python train.py --d_model=512 --positions="rope" --bias="none" --tie_embeddings=false --decay_fraction=0.847 --final_lr_fraction=0.0 --seq_len=1024 --doc_mask=true
MLP neurons of a small language model. Each row is named by its layer, matrix (gate and up: input weights; down: output weights) and neuron, and shows model dimensions 341-511. Each number is 128 + 32 x the weight over its row's rms, rounded and kept within 0 to 255. Numbers have three digits each. A neuron's up and down rows have the sign that makes its largest values positive.
A block is one neuron, or neurons of one layer that tend to fire together. After each block is what it responds to, as a language model described it from the Wikipedia text at the highest values.

L5.gate358:106075118137081141116144147118093137164144173186125124118056153177210109143186125102169156127138055134070094112124153050120084125095115156135141149147093129160112076193173129147137164094141139090139072135117123110111125162107109132118151083125181197157153134167099116121140141143119090060119116092117107160128181114092139164119148150154136122181133130094116104113081056101149135090136160107107118076120164108136103061147115114067089131140187154110193147114136156158087164121181104167116165183129078144088118130147
L5.up358:117165151126153089083210114093114165119127094133102154203159117150158127153216118142120075136160094108205134146175143123067061194103128102091129142104109157143178136090151118130127142168158091073124151139121078115121084174151037065132088085186074122168122056138123100154151123106108095123164158164106075135161149116113098139098093133142110199130144140140107143104122163070199173125105205105124110085167183103142128120109139151096146177141112128111174154146126088135143096152066079070133183116054090116168083103122
L5.down358:134131083116117150195166135120121143165184145149086120183184140194102041127111078081109164121141132177162144219149173069163141117107140119152127089075082081083168144147201145109134132145100156129114097131134098126053138099139133143160125110141124150147138128124170103057116167122135045106172112185158123138103082088107159183135079103205105103146159148079066202150040159127119167194156169182095184141179134155122096078074142117144116068129100121120141129098094092142117133158118133146173129128117092133125085180158
L5.gate982:087151165134079082189178151128120182111117098125168059131072102092131058085122137118149135087127110115151131130119145102095118114135185149056120084078113076150119136143184123143148151127140171106124165188090157146090154178140106139124124137164126161169094099110121133124101112114189118086135119102133056152144132184158106180188146175169108065181134138135160122095063149147152175160173151078151141077117145142076148094145157104093159168097137129133173125133133108100131130095118111121090170149127127155144138146086
L5.up982:111106148077105151121122116157173132087084079125103146159127154180090095153173157176202081090091105140116099166133116146058118163158168133098101107131162133152134130146177104190132135121159096086151110165179064140075178146145133115126148146083107203070171102118126157102135122198128134102132157125144162174136091132166135159134124151170140116141146091146127117135154101126129086115076172106093135122109135132172192128104126157111136094145160109106103093122105111129118106110064112109093159156083082172131075117088
L5.down982:141144166155186114098120142198162079165127160108121141141113095074198094144086131105149046156090099138143103107052144092175088120136132099122104140140146163134135166148060084095167161136103152154105144205066130153126096133168150115089088119125086155109129140123124155157132086145154079072099177112124015078098087170169161180049102122157142104122136130128105143122127177134130156150074173061092129102125161161167167101099140167099146133086106085150154116116116117107087071136154138129176176100102203167134144100116
L5.gate996:070100126128120124089178142109119141134179136119099063110107161128142129100118091112177139102141106124148092132113136134103181130131120159147087179172140103105068192135116128124158109173057133151158136174108109084145156119071080125161085142140063187155075106182139036060102124137187100105113114168133171111103132144092133158150104148138128122247139140168099149144093150102127089120101137071077113076099108099122070135175122140186064110103118155130134143134090171093107133155068125145091071137132188163110178096128
L5.up996:055123135129076201156145100121102110139130153131125161093106102135145138097186103133193056215156124114081102136126157163134147134108154171157127135128142125219144165106150167131099122197157148104147159140124145120133164152171090147163141149143138132157124133155167126138116131147133156105103181131152086144056156127153152143183194169224137127126117108099154119169132109136121096105130111107128121131156079132170148168133064196102133168125094120131157120160139168100092129092131118076088152081079085119168150163131
L5.down996:147128181109107176195113109109198105121108153132135146141174150121123130088115160139052057110120129133130172110151177139167133118140142146121146121123168128074182112162175102087099138127112130150124156122158142185101121125167158162118069184141131117162137082081131176098120108137080117133117101084160134080142089104151123096152142157148111117093097092127183121105130132105135149178169099122206196092086176123131196098129112175123128188079114202149125162123159133125159130146132110128170161067169089168080057161156
L5.gate1524:189179142108045145110148135141121099160121120119152068087099132148165102139143104193106170141141123133138149094159169068090089149179117158105188168088103130130150148153120160107122076171100106125137150190138069050108181251159086144178158137084105119134155121063116174118111142134097150148162109154137093067097166161132101121142100058115186125166186066133104129143181149127152085120069108154117130132091109154097125126190170140142107153134115187112136128111130088153152134155097059132107150172218145094137117116165
L5.up1524:115115128089146115157141173072045174094142176156128193150147109162150090155159163098140113145118131160110148113100125109147149170091139062144125195081138178168158162174115085180138163164088160124117146179143184203176105136137139120170125139090126176153095084069134110147117151096104152222122160156072112120109084101195139168076172116155165183089066111124139099119069107164120094192158122100151169084079151107094116137150147125138105104167055109137078111192094096188195120127088107135113133102095098154148107162093
L5.down1524:144149132123089194089162134140101171159155124123161149120096115124122139138193087105178114118139111112156086146136134107142111158091151193118103099126110067118077102126126109142095131124107133089079103130101141164124091124083110110095072170120219124136123167174126165126133118103116128168118132122052153147119143140121198119097167133163153168143158208125114138099125163142131159134135173086087170173108176132129143127146132088092173149116181141104092137114090149124134111073123161155180119109093124171135109132156
Description: Verbs and prepositions in biographies marking education or career steps after a person's name or pronoun, such as graduated, began, after leaving.

L3.gate1395:085093124137127076132139140114167103115125133139086109175143111133188099096133108147143130159120115107072155115137097090131117136128135113159099123160132098139080137090188137128171080174137116086175113109152084109137178218083105081175211150130079180152173110101153142152127171173148239125138144180143117098143161142111104142136164091156157091131119098138126172129069105130140085154105116171116124161155123170143128112135152139136166129139159161114105139076121142135128145181149093204111163105142117122106129144186
L3.up1395:087115128135089092161143108145139045086134138171130100122148137086169154130115122111153136153126134091082149087141149078160188123117066110208140117133104182167103139143121107124102122120100125143132136168121144096189135138097126161128142107123099174099129101076100176129095084165112087110156145172074085142163168163162051148153116081195077100084135161091137120123143071098137186116116086082160094131130105088086095085163135143139176101102084101140142136103143112118144131111121131164104152172091086104083125119135
L3.down1395:110146141075066083150152159121109157116124124176125131090128098147125124103104175106145139154151147116144115150134164128103115116122074160124126151085158132179145103106091159079150138105126169134109185094177120191085158088177101165108117117090132124183169129090102112110142129173122143092140110102120086151062197142138127148114106126133125111143105157079164135163112158116107149124113190051161113086157118126111169185113117142068121126053127141131167124156148121100117122155063129142169139126088089127102094124085
Description: Fires on the main verb right after a person's surname or pronoun in Wikipedia biographies, often opening a section, e.g. worked, was (born), joined.

L4.gate349:124185155144179147143079120119116148131146086131135120082129117049121173151167117098150160144082084120174119125168139102143176151101190140107128099077075122096112119130102209111080144144152153112169145130125100172098151102129100149187097115128156139093152108126158093146121160167145190085132093086166102122189117094105152128160160123155084096136118172110153127101108172132131095187085111086100079094218115151198093151203139140070120139163105139143117122173155085108149083089146168187156134170111116135128156159097
L4.up349:142114176148185142088057065094118116101110129128086117118106175110119144117087125080074116133108142140171079148180144130119078098165120109142079107140120189129159074097111152109138120209098120137132155130144204079057113139102159135157109092180098106199143162158119140102105153150121118111129121090096114140112086170111206068154124143118115123106145157168146204159101150081058114157127114115119128126147160132121182191100135101128205116089127170156142145123151132152133110088122153150159176129103097108161135137158
L4.down349:094115139111153165110129205093192098167149078092107076128172146131160146204093092128123097074185148148048127080155092176147123139071100086174117113129126202152093162156157106150097149110114146120126165182135096127145156103098100092134123111160149144107138191161158095141081133144102123138108121150155168124067158201114141054083145108144162168111073099123093140175186067092085159074113146168128174125153078121139161161122108157148094137101111120160173127145191124173142151132127108126101138138123152093143153142095
L4.gate522:034111076117102130115082144073102128203203108077162135142176147161096128079120148138079159171163114098156141116155122174103116161106145079153092159200147140164110129133115165048077149150132126128125096130158100134111142123101171107116138086118119128107132096177175117148153129142094110109135174134154119067180144089112113101164170112091083149078097119079148116157136108131164059063143094111127151091158148150220103154124155109115098131170142091057091151110149155096104113074139097113093104163135126139103122103118
L4.up522:141113101150105084082070125172073134135124088099096119121147152101134140161135118103098153115108140129091085161084105157184109130158114105102089115110164054107106116113115153139122160095130108122123070096173145112073119100154108182208152118147129109123134138172079144118171121109151092127198099132240139169136127167165148102126144164110139113134156124170200171077130126132151147133149133140184121089139122236093120141104105128161126148082091140074133110088153136143101085094155092137140110133097088123148151174187
L4.down522:164133153144106196154086145143117094117107188141094156114087114085147093146127127063138127125090185131157148118143082092170127102143126152123111191131146102134123160164152084143144112144154153117109185142117128099138116114166134181182091133118097195133118138136142162107144165155140158104078128135070076139123110116194179125161145168190127058079143137150130150151088148126114156143144092106136086128150180135120184111088118122139136107133080192142126149132156111108095116114173144087188112180118156090120097121217
L4.gate561:136160147117115134136114140095176080097163125145153137125142080144105178199076079157103092110141154139136205163176114140107148129119166137128089062131125102072151122142091180120126118126140126182155095215151103112051121146127181118090133120172069144125114139094126114126100152141128125113134151127117166130165171172068107123141119175199094133102112134187142123143122148133138118160167140090164146118167149239133159138128188125170173186060080151093134129116155136186118128085153163153169100124147159085121133112152
L4.up561:208171082080145091105129112154098159179192097087078168164116133146151104132073129114142071157142126121170127114139171118141091144091119140127084183097107139135117115114148128085118122140099149173059075083212149140112090106150128117116127123137089105146150132133128098131152166137057082085153104158179185121126101103149099138123155071127162109131149089161112086204158118099135081184099158054194155166186146129158126120108140078105124098111077118184112103182092087131165081136120095103155130141106217069120167133135
L4.down561:114111173119095126150085127127155134138148103098110150064161226131136150138124163084162079108159097124127137169143144174030130124133142114137143126099150120137108142112115126132113199176071163078057158213120142154133149177126162154113194091142085144110081151147165126116089155141155158100147125137106146105089177138090088144157119136128062085180093103117147123126173080131129169086180147080112148199135170097129103185166198158148127132183088076115117125167137122090080131073136121082109082154109107134120137125092
L4.gate1270:073176164117053115109065126067126073185183124087150124150143188182158127133105141164137144126127122122123138174075133134070119115172122133138161152120133109153074120172143157082108105155111089162169115131145146129134104057162093219133152147108146112147140134163145123071086114115093133135100110116132132112113174116173092096157145163169092107087085182145179135052094150137120128153150087128105138119157179114155117143079199150163183083133099164136082171161173137112152135136125118137167097065070120099066120114130
L4.up1270:088150100135043144111130127069115117181149091067134137134151139129155089140122128141210170109092098153163118149141116137119123126130118139143129160090134160076074136144091122106136105116166102207175152089125129095148117076168091117088155127139098082123156105143095146167164116088113142122094086159111147122122128096124122132183114166177124150148192106135128076112097063135121164185124137102152087082207143129095129135147204103140083152119133128118090129163162104100128102111137066138118115091100143134067137123108
L4.down1270:120089141107165132136054141119117121137135144127179174117134132085147173139106160101129153147193187101105156189145108166048146129140133104255121148166114125190098120106145126098163116060140179126046104119127122146100155131139080145199166082181152127120084230149145145125100167121137171131181159147150133125119134127097087121131102175110105120128151129121051105119122140085111153149163062161091111119090176155129140189140102145067147141135127147137163142080089205114130138133116104111158110131148147111104109111126
Description: Commas right after a complete main clause in prose, before a participle, relative clause, or list, such as "the war, leading" and "Aryan, who".

L5.gate52:111180098059118121090118124105085126175163122058077114145134126116122134158100093077155086134132139094144133103156127140105153080114154165145098078120113123085128168103142137104118143142073109091115074141194159104045083081176127136103183210112122087127149151205154132119098168104136097142104120168119141063138096139095155084123167125148170160152159185156099098174103126152123156125139141128145118100164150136086104133114145123119117144099148112076140147186121132107099123092110071084145130141186096104118123129152
L5.up52:142143097083117128138137084157159152118161130054088131147151111101100124184111129062109131155129135205168108134104137168116165085123136132152157105083115131077095158110130116143116138125088112135133076141160125107103147133131125080150073145107118131075132110209163155130164135108199144136150131178096163096110129112130083129103151096200131104184162137139146068114082119188144069123145140087115098088164105172105123149155143116101126141154102161104101137113128151149084134083153164135131169114184113069121163137097
L5.down52:139114172183206098146136159152153114125092131096117179137085141148141103128166152082099103157136124100130144143115093125122106188131188107236120162128118119178108106125115152103116115119119091145151082130138107097081151161215132121171113113168114076164185177121146103169127118122162159116118101117130116150109195152181101099112103106130135066087077099116117125132103117133109159139136132146124137165154143127137085090034122150114150154164160157130081111121095124130167143119125139101151103097129180088141107186116
L5.gate146:139186090115135090083077145146108086154170158149084156095115173076181202155098134123119146145166135094147144141124165134052077098139130156127083131179080155148026126128125076162095122139151090116130137164101073143120150129165160189142188122160113114134112088165094092123134102160138141085116118153126058129158075155151152143134177158119134131133080061098155138157157105168175122086157127121124157106120098124120123116182100141141161190135090148167116106132166150139079045141148101086149176159149129065133072138140
L5.up146:141149100122109150164114178167092119126132111122122165109129168097138108147083090155086212103171169127176121100134141141055086104181157095176124135166111106148063097159055098103140182090097137151125153158104127134071152162130082148150125166117159072131086146072126148135099129114146107127154081127091132141076111159118131132173149161065151108135118086126141116108149120149115084162102112113148159130169119165056073132165170160140170154183127122101090165115110075115162114095190091092190127122178154092120065146171
L5.down146:105151110125113102102128079139108140128127125164146127117128076086166085084109194183219127141202110120109116139163140088132134169075092120138104091118183121131071137071104047128095069162130144167082127166165127114154105150165094194076132207179114141138158114147148121147149115117162176095185140125139202127112123142152135135137112168049134097140176137106114122068090141149146132154135124107137151144144134110121110123137170092108120140106110144117113058151123142087088147120168114095174132115121146059077152156112
L5.gate245:129130088144194160115130155085148118096187145116146151195139151172143106167109076096174121116125111100149108092150142101139105060090109150131118074097150101116128187105107161126076164192132082092149128108176132099151159109127103157164122126142119109095107111198157142112132113142161062070123119164136141078139178098149082183111125158135090147111085108130106089186158140153056110145115145125131131071152101152137149112168156152126210129117060093112129111094148131083154115170171118111120136170056134074123105186136
L5.up245:097116094120166208165125104114099061050109156156150118139094105121128141217114159087088117134120147104147154138150130137152118111150120141122198136135130164113125182065064169108102113202111148095171146119101102106094058077131154130141129158125168086124080108062113089139092099146180155068096156153129122143107143108105075133077115161089079089106095104122163141132142143096145175156122129111196116121149181120082151138124114151157146139159117134136142159137116137089112154102084133132104051085134091110181148110140
L5.down245:136146189135155091105130150174153088085122136067142122175128161095190113148118174155091064091144156074112145128131138220159137153119111120187185151094160155194122130113130096080094115096148143120186131096135118110136094102158101077106117087103065113163167161085118098188236153135083114154110127117097073136098186132102091083144090126154130151140158138093110126123159171066124115127145129095085119108173163141129150073081124141065076057129100105099151104152139120117147158085123073143139132157152145116107158118105
L5.gate270:122124117157100093080084098083129129107149118084129164079112134120144115146067079122128130152104137102177084118093060143158117163165125143182140131156105138143179102139100122115119141096143139179132132193086085129082151129183153172121198153165122102124128107122129107140094112103107157183146123144115153113198078151080097085124157132123139113150198096138158107114071162123141092190104139124119069095154102186153128171140162137190113101163162093170119139171123128086143125079118120096182166119215121136138149112146
L5.up270:127122124146115164225080117179128109098112129129141139166151109083138114188053066105173175149154139160144135140128192124050093140135135158148096107136141095099108169140062143054113108144133137193109073113140100083115145148126142122118116100160109099167127128137121140080090132148134148110084152104155090129168139177105063121144109168118119112090114126127108095156137147136165105094134135156111168133114137136162127091127187095159157055126090169116139082093117130175117104125149136116099135095139094104169064167124
L5.down270:132103189133133170173131097060125136130176131098105152140135103169125071173147103124149150149152099141139091160122117126107122142094124096148072123148179135114116155157109144153161174195130176078122081104145149143050137137159137164107111107140124117088122175155145095071090145118120142093136150119122080113119089093134156145118093175196121128112107078076123131092149098150071118138138130075109129132128193162127149161171138166154135127136143173111123176118143156170141044169089116099113148132133076069133108151125
Description: Commas closing a long complete main clause, just before an added participle or relative clause or an and/but/while continuation, as in reforms, including or farm, where.

L4.gate538:047158114194164183118092102130158116108087080190092132136148110094173094171092141157182182191093202141123137164111103136143108113091144105167146110070088173170033111113144136131112140162093104123152110072112071103109079095088162108113104139189095151117155125159084098149141174106125129084113103119142127107162104110130161132166091091196173145122116179156150128174105124116095147153143108158139114157080202194140117164093110116152088154145089113128117126150125183105154050156194140136079123092160128101188133101146
L4.up538:154151142172154119138172155146124059189095136106041127185064129107075134126164083133109077090137088121159144148110123117116094100133126196150137158115165140151094144143103142154127161217133180121108153123151129121157082152088145132111079143046103122112175141082121140100121150137079167146143130117183057126144179108094142079106169083157102123141129138186090132121057203153124195126161121128146126184110132125102163160141141183130159106148108148103145147156137136109106049156118136193145126167095111175134086149167
L4.down538:134119131118144077151103168112146090107124153139148114078116144170089162090126127092107092092120143103121106168160164152146175115074109149150147164162099101094120172146156132152142124158094118141079096119190120116080108120115115150107173133126111101126116161136158088109096079151168127103125118194135143155120188074139153102114133150102142063158161115073097124159169152124118122109110108118123178116083135060104136115125127180102177105122144161196136147146166125114161122135153120118094136139118156101113142164051
L4.gate1060:080138098155101132208107131095107099186092152143119101113124149156154096096143173087114149119146076136075116102156123131139126094190116141142174169099131144151184196120180122099152162083149185171128180116125126155127091087139142115111107074148135117138156043114119168121138119142134135053113120165135102156125121182180178124141085105159162112190119057181140098155082089129169100093173123069152150114177121140152160140155148127091069075061135103107146107113187142093132074154113100095103096176129115157104138135100
L4.up1060:108122072116125159186100078168165177104181106149185089169194101160121103087169180131187174106095119109170134110181174092122142136173104085106129085060112152142126135154156104173080171089170124141108116092115141092152130179112113126112105124163094105139163101118115147104089087165199122071073098138143149121109120102160123057128103129160133085154176093076124116123053136109149170049131121133101216103165125146136077059127151188145106138171162128147171086127177142090099096155128104099168184123141138106114098171146
L4.down1060:112112095128167108094069103112159100114131143156089067187143169099153146154018103107120084172145135090082141098131135117128143069120109099074129144127125144134141097112158144163086165190113082176187117147155093117207112048139197141083186132127140119108094066132071099104075102098123092094178140107169120157073122111088073131104133108169112133090132163203141114104093129157113149136196142144138186099127126146154138125072109191162119104086119093147177114168118109078121113073180074083134138127130136136130126169120
L4.gate1088:112131093141085160126103159133150090163101114122072154170100120158133150162117152166146132165136173127069111115124139167158049139087111110141169127118131103128155130074135173115143121165075126166149080199076177142151191179181083131119095148117144161109195155076170106158102171095145172134096118066119163162106186185173143137127112082154139142105105153088175112170089129108143095095157135175114103096090104134087131150155173097138088071142148189123133124113158127148164096085078167161115115169116116081166118131091
L4.up1088:134110177127090115167104110168123107172124045129074164197070146123124121163166155134104222149177107145127044102166149147140148081147124135108163134112098127184159101160159139138113168115085138123120094139104179139151152122107069129113092141063155117124114112158119078130104110113087124126080094088115145192146141105133146136227170128143151160121124094138158125133102142131158094171139153165176098108119062165105143158140125104137058098119168115123095137129181091115110119111095139122165087143061132164133138094107
L4.down1088:139121135146145146096114077169066097112151152148135086051088142167196138156104067156135217135145137134134115123110143147127163108090134179166138180174126086165133124114088148131150096103134182146085170123074119136059137126156083143149086127098154141163131178131134099121139110101138045118140154099104176143105132128139139118141140055100111108112124157089121168129155065118127130158057063148077129113113117162113114197147077156105163110170135149094125169175113110106136144073076139147164185106132059129220142131153
L4.gate1460:098153179163080144137119132115187149139124083107124162119063147137126139100194135066135128128131051137084124138145152084141176080113118137106178157091178103137116117141152154146163137139110179169135129146163106104126102148125122166107122099117100180182143184121125112091231161186165140097131085084076087156100112090169171087173106109103150135131165165129134149174122119133087085122132106168131175107087132139134152121175132148159143072110152138144108118116157188094123095113118090145163109166141186117143190131103
L4.up1460:136191140180063139127168202136077109130124119132106114081087179157185106123160146114129111133140133113106134189153065126101124148159107021133081090072084133172112161121165193137199169091101152154142158116132100161143142160161149118126172112092080100161092129095159168198138062215139129138121179095133128123119120086098137126183138173128120133171114149119106173108115030080173136093149133113193163090123084098103122110090137186167116123152121117103165081089092108106128088157168124119128068123145093156173103146139
L4.down1460:129166129131148087136096157105093108136122125125103106090148140120201140132091155120132182188170088138163107168090074148105068128139141142136190174167057134180153116134117080155070096147138116088194111111147129143148107165094160114109162097108148147126125147159182091131133080147132143202157153094218066142151155073168143159111169112130137112149133142159147147083133082166082098090091125111101100134089102150101151130132153109117096149113071099083165083110071070080145149160078156207129117068130115144142120103125
Description: Verbs and prepositions in biographies that come right before a person's field or place of work, such as studied, teaching, worked, in, of.

L3.gate500:142151106148090173133110094099123062152139107098160134149112151138139098119106148083133134055094144108200098102142157162145152123149120113137090100126041077126157124169082190076128151119125101177105183150182123096115077050110094118106172143157136126144069135166172140158143170067093120090113127181106105136089143088141122121134165185170151177153103154082154161129146188152096125101135130086162149102142126132147172164119127106125119125192162118112195145123127125141097062107124107103133183097115091111125146113106
L3.up500:130103134115115099155069086094180145138164165123112125129127198140179109125108138124180115206123095170126063098162066112101092168155118161123139133099092116057103110135115148148111120121126113121200121087177159082180121073200125165128138088106135128124212136149090139147175170064105078132163103155141172124156204148215077148144161136095095101132139099104097144135101118176134107103162095123117091063161115096133159133118136120147111156168114190159133144125149179105125069140096149126111135116111081139119154122105
L3.down500:103127161137100084208064138135161152112134066131175136127114125092125118107136132126102099090157173058187127134180115129133150114077108089149130144150130149094097196119142093111097187164175175069119100125151168130093134132136122140163087131188090109097052156138139149115107158138193084134118137139100153093121158155131144116159102125165119090142068114172102137105194117121078123135147131109129106094126174135039127137117126138149112182161095148127159142163167097104138197120129111118044113133146126087114148084162
Description: Commas, and sometimes was/is or colons, right after a long noun phrase ends, e.g. "oldest industries in Qatar," "first job in libraries was".